Weights of a small transformer language model: vocabulary 10239, RMSNorm after each block.
MLP neurons of a small language model. Each row is named by its layer, matrix (down: output weights) and neuron, and shows model dimensions 128-223. Each number is 128 + 24 x the weight over its row's rms, rounded and kept within 0 to 255. A neuron's up and down rows have the sign that makes its largest values positive.
A block is one neuron, or neurons of one layer that tend to fire together. After each block is what it responds to, as a language model described it from the Wikipedia text at the highest values.

L8.down573 [161 160 110 157 137 161 130 211 140  91  82 155 124 149 126 161 135  97  82 126 148 130  92 125 135 114 154 155  83 105 134 133 146  92 116 110 171 137 128 136 109  94 144 109 159 129 141 138 137 101 101 118 134 160 117 139 115  92 121  95 128 137 113 124 109 150 142 146 107 131 126 147  94 111 134 142 139 150 100 117 142  92  90 139 132  65 132 121 143 156 136 111  94 117 130 136]
L8.down698 [154 134 113 181  79 128 146 142 130 207 158 159  93 144 148 121 126  81 126 173 100 134 125 132 146 145 152 156 130  87 133 114  75  84 125  95 158  92 103 143 107 148 125 130 119 141 142 114 123  71 100 116 141 106 145 126 135 141 135 159 114 118 108 125 122 199 128 146 105  98 101 125 147 131 129 124 118 116 142 120 151 111 112 111 149 131 128 132 122 132 126 108 136 165 120 138]
Mc surname prefix

L3.down22 [146 132 165 116 140 120 115 169 110 177 143 125 115 157 160 100 122 155  75 118 146 132  93 116  95 123 115 148 107 118 126 136 114  89  97 121  90 141 142 134 132 174  98 108 125 126 123 164 123 140 116 178 120  85 127 141 134 137  82 162 110 137 143 116 126  95 154 127  96 119 175  93 125 118 118 105 162 128 102 120 133 130 106  91 126 175 134 107 181 146 135 166 114 112  66 120]
L3.down108 [159 127 134  87 119 110 117 112 120 162 132 105 134  80 143 119 100  97 139 125  97  91 156 109 128 129 145 114 123 112 174 154 162 131 120 166  73 139 120 128  99 151  99 129 172 130 154 149 156 135 149 139 110 146 122 155 148 111 101 124 141  76  79 106  94 122 127 104 133 148 179  95 106 106 118 153 163  86 123 107  69 133 143 124 159 138 149 132 105 123 112 154 140 136 116 132]
L3.down114 [120 137 134 113 106 135  93  90 151 138 150 122 147 137 136 142 147 119 133 150 114 106  93 158  99 115 130 176 196 129 135 132 106 131 102 169 126 167 135 140  92 104  96 116 193  91 147  90 139 116 139 114 152 118 150  96  65 156 128 145 120 129 122  89  88 162 113 138  89 134 160 170  83 109 148 128 131 112  90 109 105 154  97 167 145 119 119 144 145 119  99 112  89 117 110 152]
L3.down186 [120 107 113 106 124 116  66 150 110 149 144 157 104 135 151  89  93 132 152 113 198 136 109 164 117 106 134 158 174 112 140 151 127  90 136 117 107 150  99 167  96 113 122 129 136 116 146 132 124 169 130 176 137 131 115 137 135  91 116 145  89 142 121 123  84  70 116 128 115 149 141 137 124 154 143 127  94 114 146 119  80 119 138 139 130 133 110 143 130 143 133 151 130 128  70 139]
L3.down306 [130 153 151  77  75 135  86 126 118 131 129 128 126 147 113 103  98 168 110 114 155 151  76  97 145 118 139 127 125 108 119 116  91 144 157 134 107 135 107 139  95 146 110 106 158 139 121 179 137 111 127 160 130  97 144 156 128 128 115 160 190 165 122 121 119  88 141  59 103 137 132 100 104 138 150 112 138 145 148 115  98 120 110 170 142  76 116 113 107 104 107 127 119 111 113  89]
L3.down771 [116 146 110 125 126 114  95 150 110 105  87 127 102 122 128  91 116 129 134 103 128 142 116 142 153  92 157 166 147  96 125 161 103  89 132 109 144 152 125 150  87 135 140 150 130 120 127 147 152 136 104 167 158 124 150 115 113 104 124 157  91 161 113 136 138 138 161 168 129 124 155 176 119 110 156  84 121 120 134 127  73 135 130 123 136 123 139 151 123 138 152 163 159 112 113 169]
L3.down798 [142  92 136 136 110  78 148 108 134 114 130  84 157 164 157 142 157 151 111 133 135 178 105 118  95 111  87 131 114 105 135 109 131  91 143  64 125 103 122  90 134 114 160 173 102 134 151 120 135 110 112  62  83 181 104 161 152  71 117 140 132 139 135 134 121 102 160 156  34 101 139 123 106 129 118 156 121 153 119 130 116 102 140 124 148 150 102 157 118 104 131  87 133 127  76 101]
L3.down851 [137 108 128 114  90 155 136 177 122 107 138 139 109 135 149 128 110 130 128  88 130 129 154 128 128 140 172 128  88 144  85 169 149 114 108 128 113 121 128 128 104 138 112 109 126 146 121 162 145  67 114 138 147 117 111 110 157  95 104  84  92 135 165 140  99 103 133 131 110 155 181 124 124 137 161 123 123 129 139 144 124 136 133 143  93 105 121 157  80 156 104 116  98  99  91 162]
Word-initial subword fragments

L10.down205 [119 100 114 150 119 153 133 127  95 116 115 127 167 116 171 135 149 133 103 138 116 118 129 159 134 113 109 171 116 101 151 109  83 131 166  94 153 111 136  98 141  85 107 133 159 166 129 141 117 158  95 157 148 137 139 111  84  84 144 157 141 114 118 110 108  99 155 152 101 128 122 136 103  88 102 129 141 146 146 122 107 118 138 158 169  70 133 128 138 132 108 109  71 101 120  73]
L10.down306 [114 136 149 140  55 151 148 140 134 123 153 126 117  69 104 122 142 123 141 125 120  90  81 111  87 133 141 160 109  94 137 140 137 140 118 141 119 117 123 114 121 162 133 146 124 121  96 129 127 106 113  98 108 138 133 127 172 144  93 112 102 146 150 153 124 112 101 137 141  99 149 135 120 139 104 119  89 169 167 108 121 138 132 111  86 133 124 130 132 127 129 187 136 145 142 143]
L10.down910 [145 124  72 127 159 158  96 140 144 146 126 155 141 121 140 130 132  90 166 129 131 138 161 130 122 129 109 152 132 150 126 112 105 181 113 126 124 136 143 138 112 139 129 148 107 131 186 171 152  94 120 140  94 134 155 131 121 121 116 196 150 125 116 112 168  74 128 132 128 122 169 113 154 108  96 129 119 104 107 162 144 120 137 143 118 121  96 114  82 143 154 114 119 106 149 121]
L10.down981 [155 128 160 153 113 112 160 145 113  96 122 132 130 108 142 111 133 100 132 127 146 100  96 125 122 120  97  91 105 141  77 127 150 141 190 135 138 125  91 127 154 140 135 118 152 141 137 156 146 124 111 122 132 153 133 108 143 116 129 147 163 140 144 126 116 131 132 177 120 137  87 167 130  97 114 161 161 132 112 146 131 136 141 127 140 105 148 116 157 151 174 147 102 195 147 121]
Word-initial fragment pieces

L8.down229 [152 138 117 138 153 162 134 140 143 131 115 119 108  85  94 113 109 137 162 117 150 153 125 102 130 134 131  82 125 120 119 153 142 128 149 124 101  95 171 143 182 114 120 165 174 126 136 124 145 144 143 144 129 101 151 109 112  88 127 125 147  87 131  91 105 154 130 110 146 113 131 122 128 128 110 153 129 130  85  85  95  97 129 142  83 101  96 150 103 121 143 163  86 135 139 112]
L8.down676 [ 89 124 122 118  94 148 149  68 124 159 154 112  96 135 122 117 127  84 139 174  73 124 139 117 146 132 111  93 151 111 161 151 110  94 139 135 148 100  90 133 190 144 124 130 149 120 120 135  88  82 123 142 144  93 113 120 122 154 111 104 108 135 141 168 156 119 127 127 108 126 140 122  71 184  91 149  80 131 122 133 149 133 135 147 150 131 123 140 126 113 129 139 108  93 143 117]
Table cell openings

L8.down91 [116 134 152 186 122 147 105 160 135 160  97 117 110 125 102 104 140 115  87  80 160 158 173 115 130 107 150 115 172 103 121 134  81 111 122 110 131 138 135 138  87  90 145 145 106 122 102 105 122 117 114 137  94 157 160 134 113 118 160 105 168 112 112 115 113 104 105 159 103 123 121 147 142 137  77 163 166 106 116  79 140 145 152 102 138  83 123 119 125 136 140  77 150 179 124  95]
L8.down635 [120 102 160 103 131 116  82 101 162 146 136 154 111 140 108  95 145 130 125 124 124 134 147 128 122 125 100 148 145  63 117 133 119 165 133 101 102 123 139 135 106 100  98 150 109 152 144  89 143 100 140 155 117 131  97 136  96 124 148  89 196 126 119 134 111 161 161 156  83 116 128 124 132 155 148 146 107 139 134 118 148 148 151 176 157 131 114 142 170 149 114 185  91 149 119 144]
Score separator dashes

L3.down40 [178 156 124 111  76 119 137 145 112 131 164 150 139 108 174 132 108 133 132  88 135 129 114 119 169 161  66 136 153 118 146  87  87 149 134 136 128  79 118  68  92  81 165 104 122 104  97 128 124 152 123 136 188 128 118 140 135 113 130 133 109 149 156 172 135 121  99 132 118 145 139 109 128 127 149 119  84  89 147 130 156 146  91 128 130 104 105 113 111 144 125  72 101 120  84 128]
L3.down183 [107 142 111 134 125 126 131 103 101  73 141 136 103 134  94 118 171 170  91 130 117 126 102 127 120  94  96 139 131 132 132 142  96 128 133 130 116 147 104 164 117 147 174 123 130 122 161 141  93 113 154 126 109 146 134 122 102 166 116 102 117 126 129 112 154 120 116 123 109 111 128 156 127  81 142  89 135 147 163 111 138 102 112 166 113 134 142  98 133 132 159 152 149 103 159 125]
L3.down504 [163 154 100 123  77 145 161 116 129 111 100 101 128  94 149 100 132 135 138 115 115 127 171 137  74 106  60 128 105 144 119 111 135 138 135 142  95 135 151 114 114 160 125 138 112 129 176 115 118 169 126 122 125 128 132  93 116  95 129 117  63 105 143 167 160 173 144  97 119 169 131 119  84 111 145 128 123 136 120 122 112 123 141 157 105 156 122 165 141 123  98 169 115  71 161 151]
L3.down603 [139 166 115 132 130 124 113 111 125 122 131 137 122 106 150 131 119 119 117 108 112 123 103 134 133 129 107 133 141 141 125 122  39 130 109 115 136 110 106 107 100 104 150 136 110 132 107 138 112 124 125 148 171 144 105 148 137 113 142 124 116 137 128 156 128  81 119  99 122 122 122 136 126  71 130 112 139  93 126 118 134 124 100 122 135 143 145 126 121 141 116 144 117 109 130 111]
L3.down692 [141  89 129 149 104  99  96  65 144 147 153 142 146 159 157 168 109 137 100 159 117 152 129  90 137 147 129 109 148 106 157 125 161 125 115 128 128 148 105 113 123 124 113 130 100  80 126 139 137 137 137 110 196 119 154 151 132 134  91 113 154 143 131 117 113 158 154 174  95 136 146 126 146 160 152 123 133 140 165 123  99 148 167 123 161 146 155  75 126 134 103  91  71 125 115 153]
L3.down726 [139  93 143 129 145 142 118 107 105 140 148 134 148 171 122 108 132 108 107 133  93 155 202 133 148  85 154 123  91  70 122 113 127 108 137 121  88 107 131  88 151 139 134 126 126 140 126 146 134 116 143 167 138 156 104  97 100 104  94 105  82 114 117 130  97 137 123 161 148 134 150 114 141 102  96 130 194 155 158 106 120 157 187 118 123 130 111 163 176 132 138 110  66 148 114 133]
L3.down852 [153 126 186 158 118 130 140  77 146 101 114 136 141 113 166 127 138 160 143  75 103 124 136 154 145 124 110 119 140 148 124 124 111 125 129 130 142 179  97 118 127 127 148 131 132  96 110 161 131 124 152  71 142 131  94 101  97 113 142  82  98 138 148 143 126 138 150 122 117 126 124 137 103  90 127 112 146  98 172 132 124 112 118 142 106 159 134 113 125  85  85 106  85  89 111 104]
L3.down1000 [108 130 123 161 160  98 100 117 165 135 162 136 117 111 105 139 116 135 150  80  89  70 146  90 111 119  74 147 139 111 139 117 124 142 100 122 176  79 124 132 124 119 108  92 148 178 108 130 142 143 151 111 138 138 127 139 146  96 190 142 117 142 155 127 155 131  97 144 129 145 118 152 132 104 127 117 138 106 133 123 124 111 146 154 111 133 139 133 151 103 131 115 143 103 155 107]
Numbers in table cells

L10.down116 [142 105 137 146 124 131 139  98 125 105 147 102 140 163 155 131 117 117 109 127 145 166 114 166 100  92 110 124 158  90 129 149 140  63 115 115 150 138 124 107 152 151 136 139 129 150 102 110 108 113 116 154  95 119 100 153 129 115 144 163 115 130  98 140 164 156 116 149 147 103 184 145 148 110 116 147 149  94 138 125 124 129 139 159 153  69 164 139 131 125 117 141 123 110 134 113]
L10.down138 [160 133 127 146 137 130 160  83 102 135 163 178 135 146 148 102 128 137 124 155 108 109 153 100 151 113 111  81 117 120 135 142 156 126 108 102  98 133 144 138 124 134 123 210  81 143 112  95 146 127  98 119 152 135 151 146 124 117 112 176 147 140 118 119 148 162 111 117 135 130  98 141  83  97 123  79 171  97 121 134 138 179 140 125  92 154 120 122 191 150 138 124 130 141 109 144]
L10.down147 [125 160 116 127 108 183 100 123 169 118 125 130 168 104 149 127 112 153 121 136 151 108 118 138 104 122 120 127 130 128 141 134 130  91 110  90 150  93 129 152  93 107 108 141 144 137 131 110 132 115 139 109 133 140 131 139  84 161 156 129 150 137 162 132 147 106 136 124  88 129 119 105 139 105  92 118 175 114 156 139  77 169  95 135 125 114 139 124 152 107 127 185 137 130 130 124]
L10.down852 [102 140 102 136 136 141 122 105 117  96 157  72 100 147 138  96 151 148 114 121 105 110 121 103 117 105 124 124 129 110 125 120 129 108 131 110  94 122  93 117 142 138 111 141 225 109 113 147 113  86 146 115 117  83 115 145 146 101 128 135 133 153 153 140 144 135 131 111  93 144  94 159 113 120 162 125 128 114 102 189 134 125  99 125 145 152 145 140  96 135 172 138 127 126 113 161]
Word-initial fragment tokens

L3.down157 [144 145 129 128 115 133 146 114 122 136 122 114 147 108 151 135 118 100 160 126 136 134 125 109 139 105  91  97 119 156 133 149  82 165 134 124 127 126 112  94 113 116 171 136  94 114  85 126  91 130 108 134 107 138  99 135 149 112 146 115 119 146 140 170 119  96 134 163 137 141 116 147 128  80 121 116 160 106 147 127  96 117  95 157 134 117 128 128 146 115  81 141 136 104  97 110]
L3.down272 [143 173 120 133 130 147 111 111 137 125 139 135 133 105 142 125 128 115 107  96 114 107 101 135 125 120 114 134 143 149 128 131  31 125 110 124 138 103 108 108 113  98 148 138 104 145 112 127 111 133 120 158 176 134 104 131 140 113 148 129 125 136 132 155 128  89 118 110 128 114 123 144 126  85 116 105 152 112 131 119 126 123 104 140 140 129 130 120 114 127 125 134 125 111 121 102]
L3.down350 [132 171 127 139 127 158 107 113 118 135 129 131 136 106 122 128 126 127 113  98 112 122 114 133 128 106 111 130 140 145 132 123  26 121  94 116 128 114 108 103 113 124 154 134 104 148 111 128 107 144 129 137 175 129 105 130 133 127 153 128 121 141 141 160 123 100 100 131 124 114 126 162 129  78 133 123 155  90 133 127 109 113 105 139 133 127 140 124 137 126 107 126 123 105 132 116]
L3.down812 [132 159  96 133 109 128 149 143 160 145 137 105 166  98 142 108 122 114 135 123 134 141 114 106 118 106 106 142 155 152 129 154  98 136  92 137 136 115 105 112 105  86 150 128 110 154 131 128 119 151 141 107 121 132 103 125 163 134 147 119 140 162 154 162 111 122 122 124 141 119 123 106 126 101 121 124 135  77 141 119  99 133 103 149 125 153 157 132 142 131  94 143 107  95 138 117]
L3.down832 [172 150 116 153 111  96 153 170 123  75 113 118 131 164 116 101 132 145 143 139 155 134 138 142 150 107 129 136 129 125 128 141 159 170 149 138 106 130 149 117 118 130 156 129  97 135 118 134 143 127 145 122  94 104 134 127 121 147 107 144 161 126 158 141 129 108 131 155 130 131  93 143 139 101 119 147  95 145 108 102 133 130 142 122  90 156 111 169  94 125 145 112 132 122 157  81]
L3.down938 [130 157  93 119 101 146 162 122 103 135 149 140 145 126 170 169  99  93 145 146 152 118 124 116 100 108 102 127 136 170  91 128 115 151 159 125 117 125  76 107 125 149 116 151 140 129 106 134 139 121 156 113 125 136 109 132 170 149 153 146 146 136 164 133  99 130 131 145 128 140  95 127 147 136 122 108 126 183 143 111 142 123 122 129 145 153 121 130 137 138 124 153 142 113 158 111]
L3.down958 [142 150 125 139 133 140 133 126 112 117 122 148  99 190 150 100  88 115 127 144 137  81 141 139 132 141 107 121 140 141 130 139  89  82 147 135 124 101 104 147 147 101 126 131 155 114 139 119 122 151 116 116 140 100 114 172 134 119 135  96  85 130 154 118 122 141 129 143 143 121 161  97 136 129 114  89  63 136 126 146 129 122 160 161 128 121 170 140 140 117 159 148 101  78 111 178]
L3.down991 [142 173 136 146 122 160 112 152 120 153 131 106 118  91 133 128 148 145 107 138 124 126 140 100 116  90  88 109 163 143 126 141  82 109 127 159 124 135 135 117 105 110 133  84 120 124 123 130 122 131 100 116 132 163 132 125 138 147 153 123 104 159 139 166 110  95 134 149 117 164 135 129 105 105 153 115 123  86 124 175  87 112 135 110  85 145 132 109 140 147 111 163 148 115 101 101]
Personal name starts

L10.down359 [128 134 129 147 125 157 130 108 123 119 125 129 125  76 134 124 141 125 127 108 104 129  86 121 132 135 136 132 131 142 132 130 121 118 122 129 143  92 118 144 134 118 118 147 156 125 131 116 119 130 124 115  62 150 108 135 110 135 122 136 140 128 136 127 125 132 142 111 110 102 142 118 131 130 111 132 162 123 115 126  76 140  96 118 135 130 114 126 133 118 119 142 120 126 149 133]
L10.down495 [145 141 128 141 127 162 107 127 127  96 122 122 120  90 122 115 117 124 130 120 116 119 112 143 125 133 148 136 108 142 127 119 101 132 110 137 111 111 111 136 124 138 114 132 142 117 125 117 126 146 108 119  81 148 109 126 123 135 128 132 125 127 115 118 109 127 128 112 120 120 147 109 120 123 114 136 151 126 114 147  64 130 125 108 125 114 130 129 127 118 108 135 115 118 119 133]
L10.down857 [147  97 141 125 132  92 118 144 138 195 126 115 126  66 102  99 142 101 119 117 135 121 107 135 149 107 119 108 114 124 156 131 156 164 130 111 119  96  91 139 131 164 139 166 165 162 101 135 134 104  94 102  60 108 129 131 113 118  81 137 150 121  98 148 140 150 113 142 100 103 189 139 140  88 153 155 163 157 113 172 116 125 125  92 103 112  99  84 137 148 122  95 138 114 150 125]
L10.down935 [122 129 145 118 102 158 128 120 125 136 124 124 117  75 112 123 131 137 124 118 112 124 117 132 123 140 118 147 126 138 122 118 116 149 104 119 137 111 113 137 130 126 123 133 144 133 127 121 118 145 128 118  62 129 120 135 119 129 139 133 135 133 120 132 111 151 140 136 116 103 204 122 128 142 125 128 149 153 107 146  89 124 126 121 137 119 118 139 132 106 130 121 119 126 149 141]
Numbers in table cells

L8.down533 [130  73 148 112 139 140 121 113 117 143 124 141 146 118 105 143 138 152  93 123 162 117 179  84  94 157 109 146 184  98  96 171 143 153 151 119 175 115 151  94 123 130 119 122 124 118  97 147 127 127 120 134 130 110 122 165 135 122 130 138 138 101 136 104 107 132 128 148 132 112 132 100 151 128 102 149 144 150 162 136 133  96 107  73 135 116 147  93 138 134 139 149 128 165 125 111]
L8.down756 [108  91 126 108 110 147 107 144 155 180 115 125 101 135 157 105  84 140 135 167 147 115  88 138 125  96 156 137 136 110 117 139  99 116 147  95 126 156  86 114 103 157 120 102 136 124 139 136 121 123 114 111 134 101 106 154 117 134  80 102 117 145 115 127 141 117 178 160 147 115  80 136 145 159 143 134 136  97 132 111 105  72  91 102 112 113  79 137  70 172 128 152 141 172 105 153]
Word-initial fragment tokens

L3.down58 [ 67 169 119 139 164  98 117 175 108 112 159 164 128 143 123 138 141 133 130 106 105 130 164 101 178 163 128 117 147 128 142 112 115 125 149 123 129 137 100 127 130 148 146 129 168 110 139 149 140 130 169  75 130 126 111 100  92  79 155 147  97 122 180 100 100 117 101  91 153 116 131 123 105 127 165 111 114  60 125 163 119 160 120  92 159 129 165 121 115 155 125  83 136 116  95  74]
L3.down210 [117 193 107 158 100 128 101 118 145 112 111 139 149 126 151 142 130 118 111  83 161 135 130 112 145 107 129 133 172 113 133 148 117 103 157 125 148 151  73  78 153  94 177 121 111 150 124 159 117 128 122 129 122 147 131 150 140 146 124 141 131 148 127 129 136  91 132 126 113 111 128 117 134 115 111 110 108 104 109 118 124 120 110 170 106 164 138 122 150 137 110 145 185 140 121  94]
L3.down768 [138 169 166 156 153 153 205 128 102 161 170 151 108  91  56 134 142 132  89 133 118 133 132 123 140 108 134 135 137 181 139 120 105 133 144 152  99 145  55 141 116 134 166 144 143 157 146 113 162 147 154 120 133  92 139 131 118 158 147 127 112 160  93 138 149 133 104 127 123 100 128 137 116  75 112 100 113  89 127 121 161 101  99 143 133 132 120 152 119 148 128 147 149 151 136 159]
L3.down814 [115 131 152 153 159 137 108 166  67 121 137 112  89 107 119 136  73 139 105 155 120 144 114 123 150 100 177 132  95 156  92 171 143 152 160  82 132 130 136 102 139 106  74 135 108 116  71 146 137 161 124 125  71 148 131 133 122 119 164  72 130 119 157 139 105 153 144 113 141 155 149  99  85 180  82  97 101 124 137 133 106 115 174 132 138 112 125 147 119  97 145 109  99 142 153 103]
L3.down903 [126 116 137 157 107 124 123 129 122 101 104 126 145 157 163 122 116  99 109 101 167 116 129  93 124 136 125 113 147 109 101 122 107 129 102 150  77  72 124 151  87 102 121 127 134 120  86 124 114 100 164 144 127 110 170 149 116 144 160 116 104  89 142  80 141 107 108 146 171 144 112 114 151 148 129 178 118 158 111 175 136 145 180 143 132 113 136 121  70  86 134 136 109 107 151 151]
L3.down922 [113 157 164 137 149  84 133 130 122 118 168 102 131 150 114 138 145 117 102 126 128 126 158  97 153 135 129 117 132 115 112 194 133 132 124 122 166 146 129 148 110 115  91 155 172 120 158 111 166 132 105 127 184 131 137 109  95 142 137 107 145 166 145  94 165 133 116 151  77 133 122 101  88 119 131 149 127  94  92 124 123 141 128 153 145 153 113 154 127 117 108 136  93 125 160 133]
L3.down1008 [130 139  98 123 117 123  83 141  93 143 128 121 169 140 169 138 138 160  97 118  93 113 101 115  86 122 132  95 119 107 124 144  59 118 116 119 119 130 109 154 126 186 141 108 110 143 124  85 158 106 133 147 126 132  99 120 162 130 138 174 146 173  90 176 132 115 105  90 143 123 109 102  81  86 181 125 117 126 157  63 138  74 139 155 119 151 106 165 168 141 117 115 146 101 131 134]
L3.down1014 [128 170 149 154  84 118  94 121 110 119 120 134 137  83 133 122  98 131 136 130 109 106 122 168 121 116 134 123 151 123 106 129  56 114 124 121 108 126 100 169  78 132 152 129 129 167 157 130 166 121 114 169 115 161 115 134 125 134 111 138 131 171 125 154 130 129 106 133 131 130  90 144 140 132 126 139 138  65 144 149  89 114  66 142 129 125 120  86 143 113 119 142 168 141  94 142]
Score en dashes

L10.down44 [129 156 137 126  68 157 170 109 148 118 140 108  99 149 111 175 177 164 129  87 117 161 149 121 162 101 164  92 148 100 139 114 121 115 116  92 140 141 117 116 101 135 131 138 176 121  91  93 130 109 127 116  99  72 140 125 164 117 146 151 105 111 135 148 140 148 126 148 111 122 122 161 132 127 131 135 160 115 109  86 149  89 102 140 109  75 154 129 146  97 163 126  98 157 129 108]
L10.down68 [139 105 140 119  96 117 103 114 124 147 132 135 144  64 134 127  98 142 126 180 105 175 159 104 124 145 139 122 103 147  92 146  92  88 131 167 126 123 115 155 141 110 140  74 128 138 116 143 112 131 112 101 125 122 100  97 131 136  79 128 128 150 144 118 119 130 163 175 144 127 123 134 115 123 181  91 133 105 161 111 115 107 100 130 107 136 120 127 110 130 146 108  96 149 168 135]
L10.down74 [118 153 173  94  29 138 122 113 144 130 125 125 124 132 107 124 103 122 129  93 123 145 136 138 136 122 132 121 101  96 135 133 162  85 145 130 137 109 122 105 161 105 140 138 174  99 116 110 122 133 151  81  85 115 116 113 118 103 137 138  93 102 124 144 113 145 135 106 103 138 107 173 119 164 136  82 172  95 151 128 140 126 109 160  87 147 143 142 154 158 123 127 106  92 143 118]
L10.down439 [104 107 142 139 119 186 111 119 158 140 151 157 182 153 140 101 131 144 132 141 154 145 117 123 143 166 168 105 128 124  97 153 152 144 156  92 134 119 164 131 168 146 143 127 127 140  97 118 120 133 127 131 145 112 103 161  80 103 149 109 117 111 120 135  95 178 139 154  90 100 152 107 109 130 136 106 121 107 119 165 154 157 120 186 102 163 114 126 133 155 126 164 121 136 146 120]
Hyphens and dashes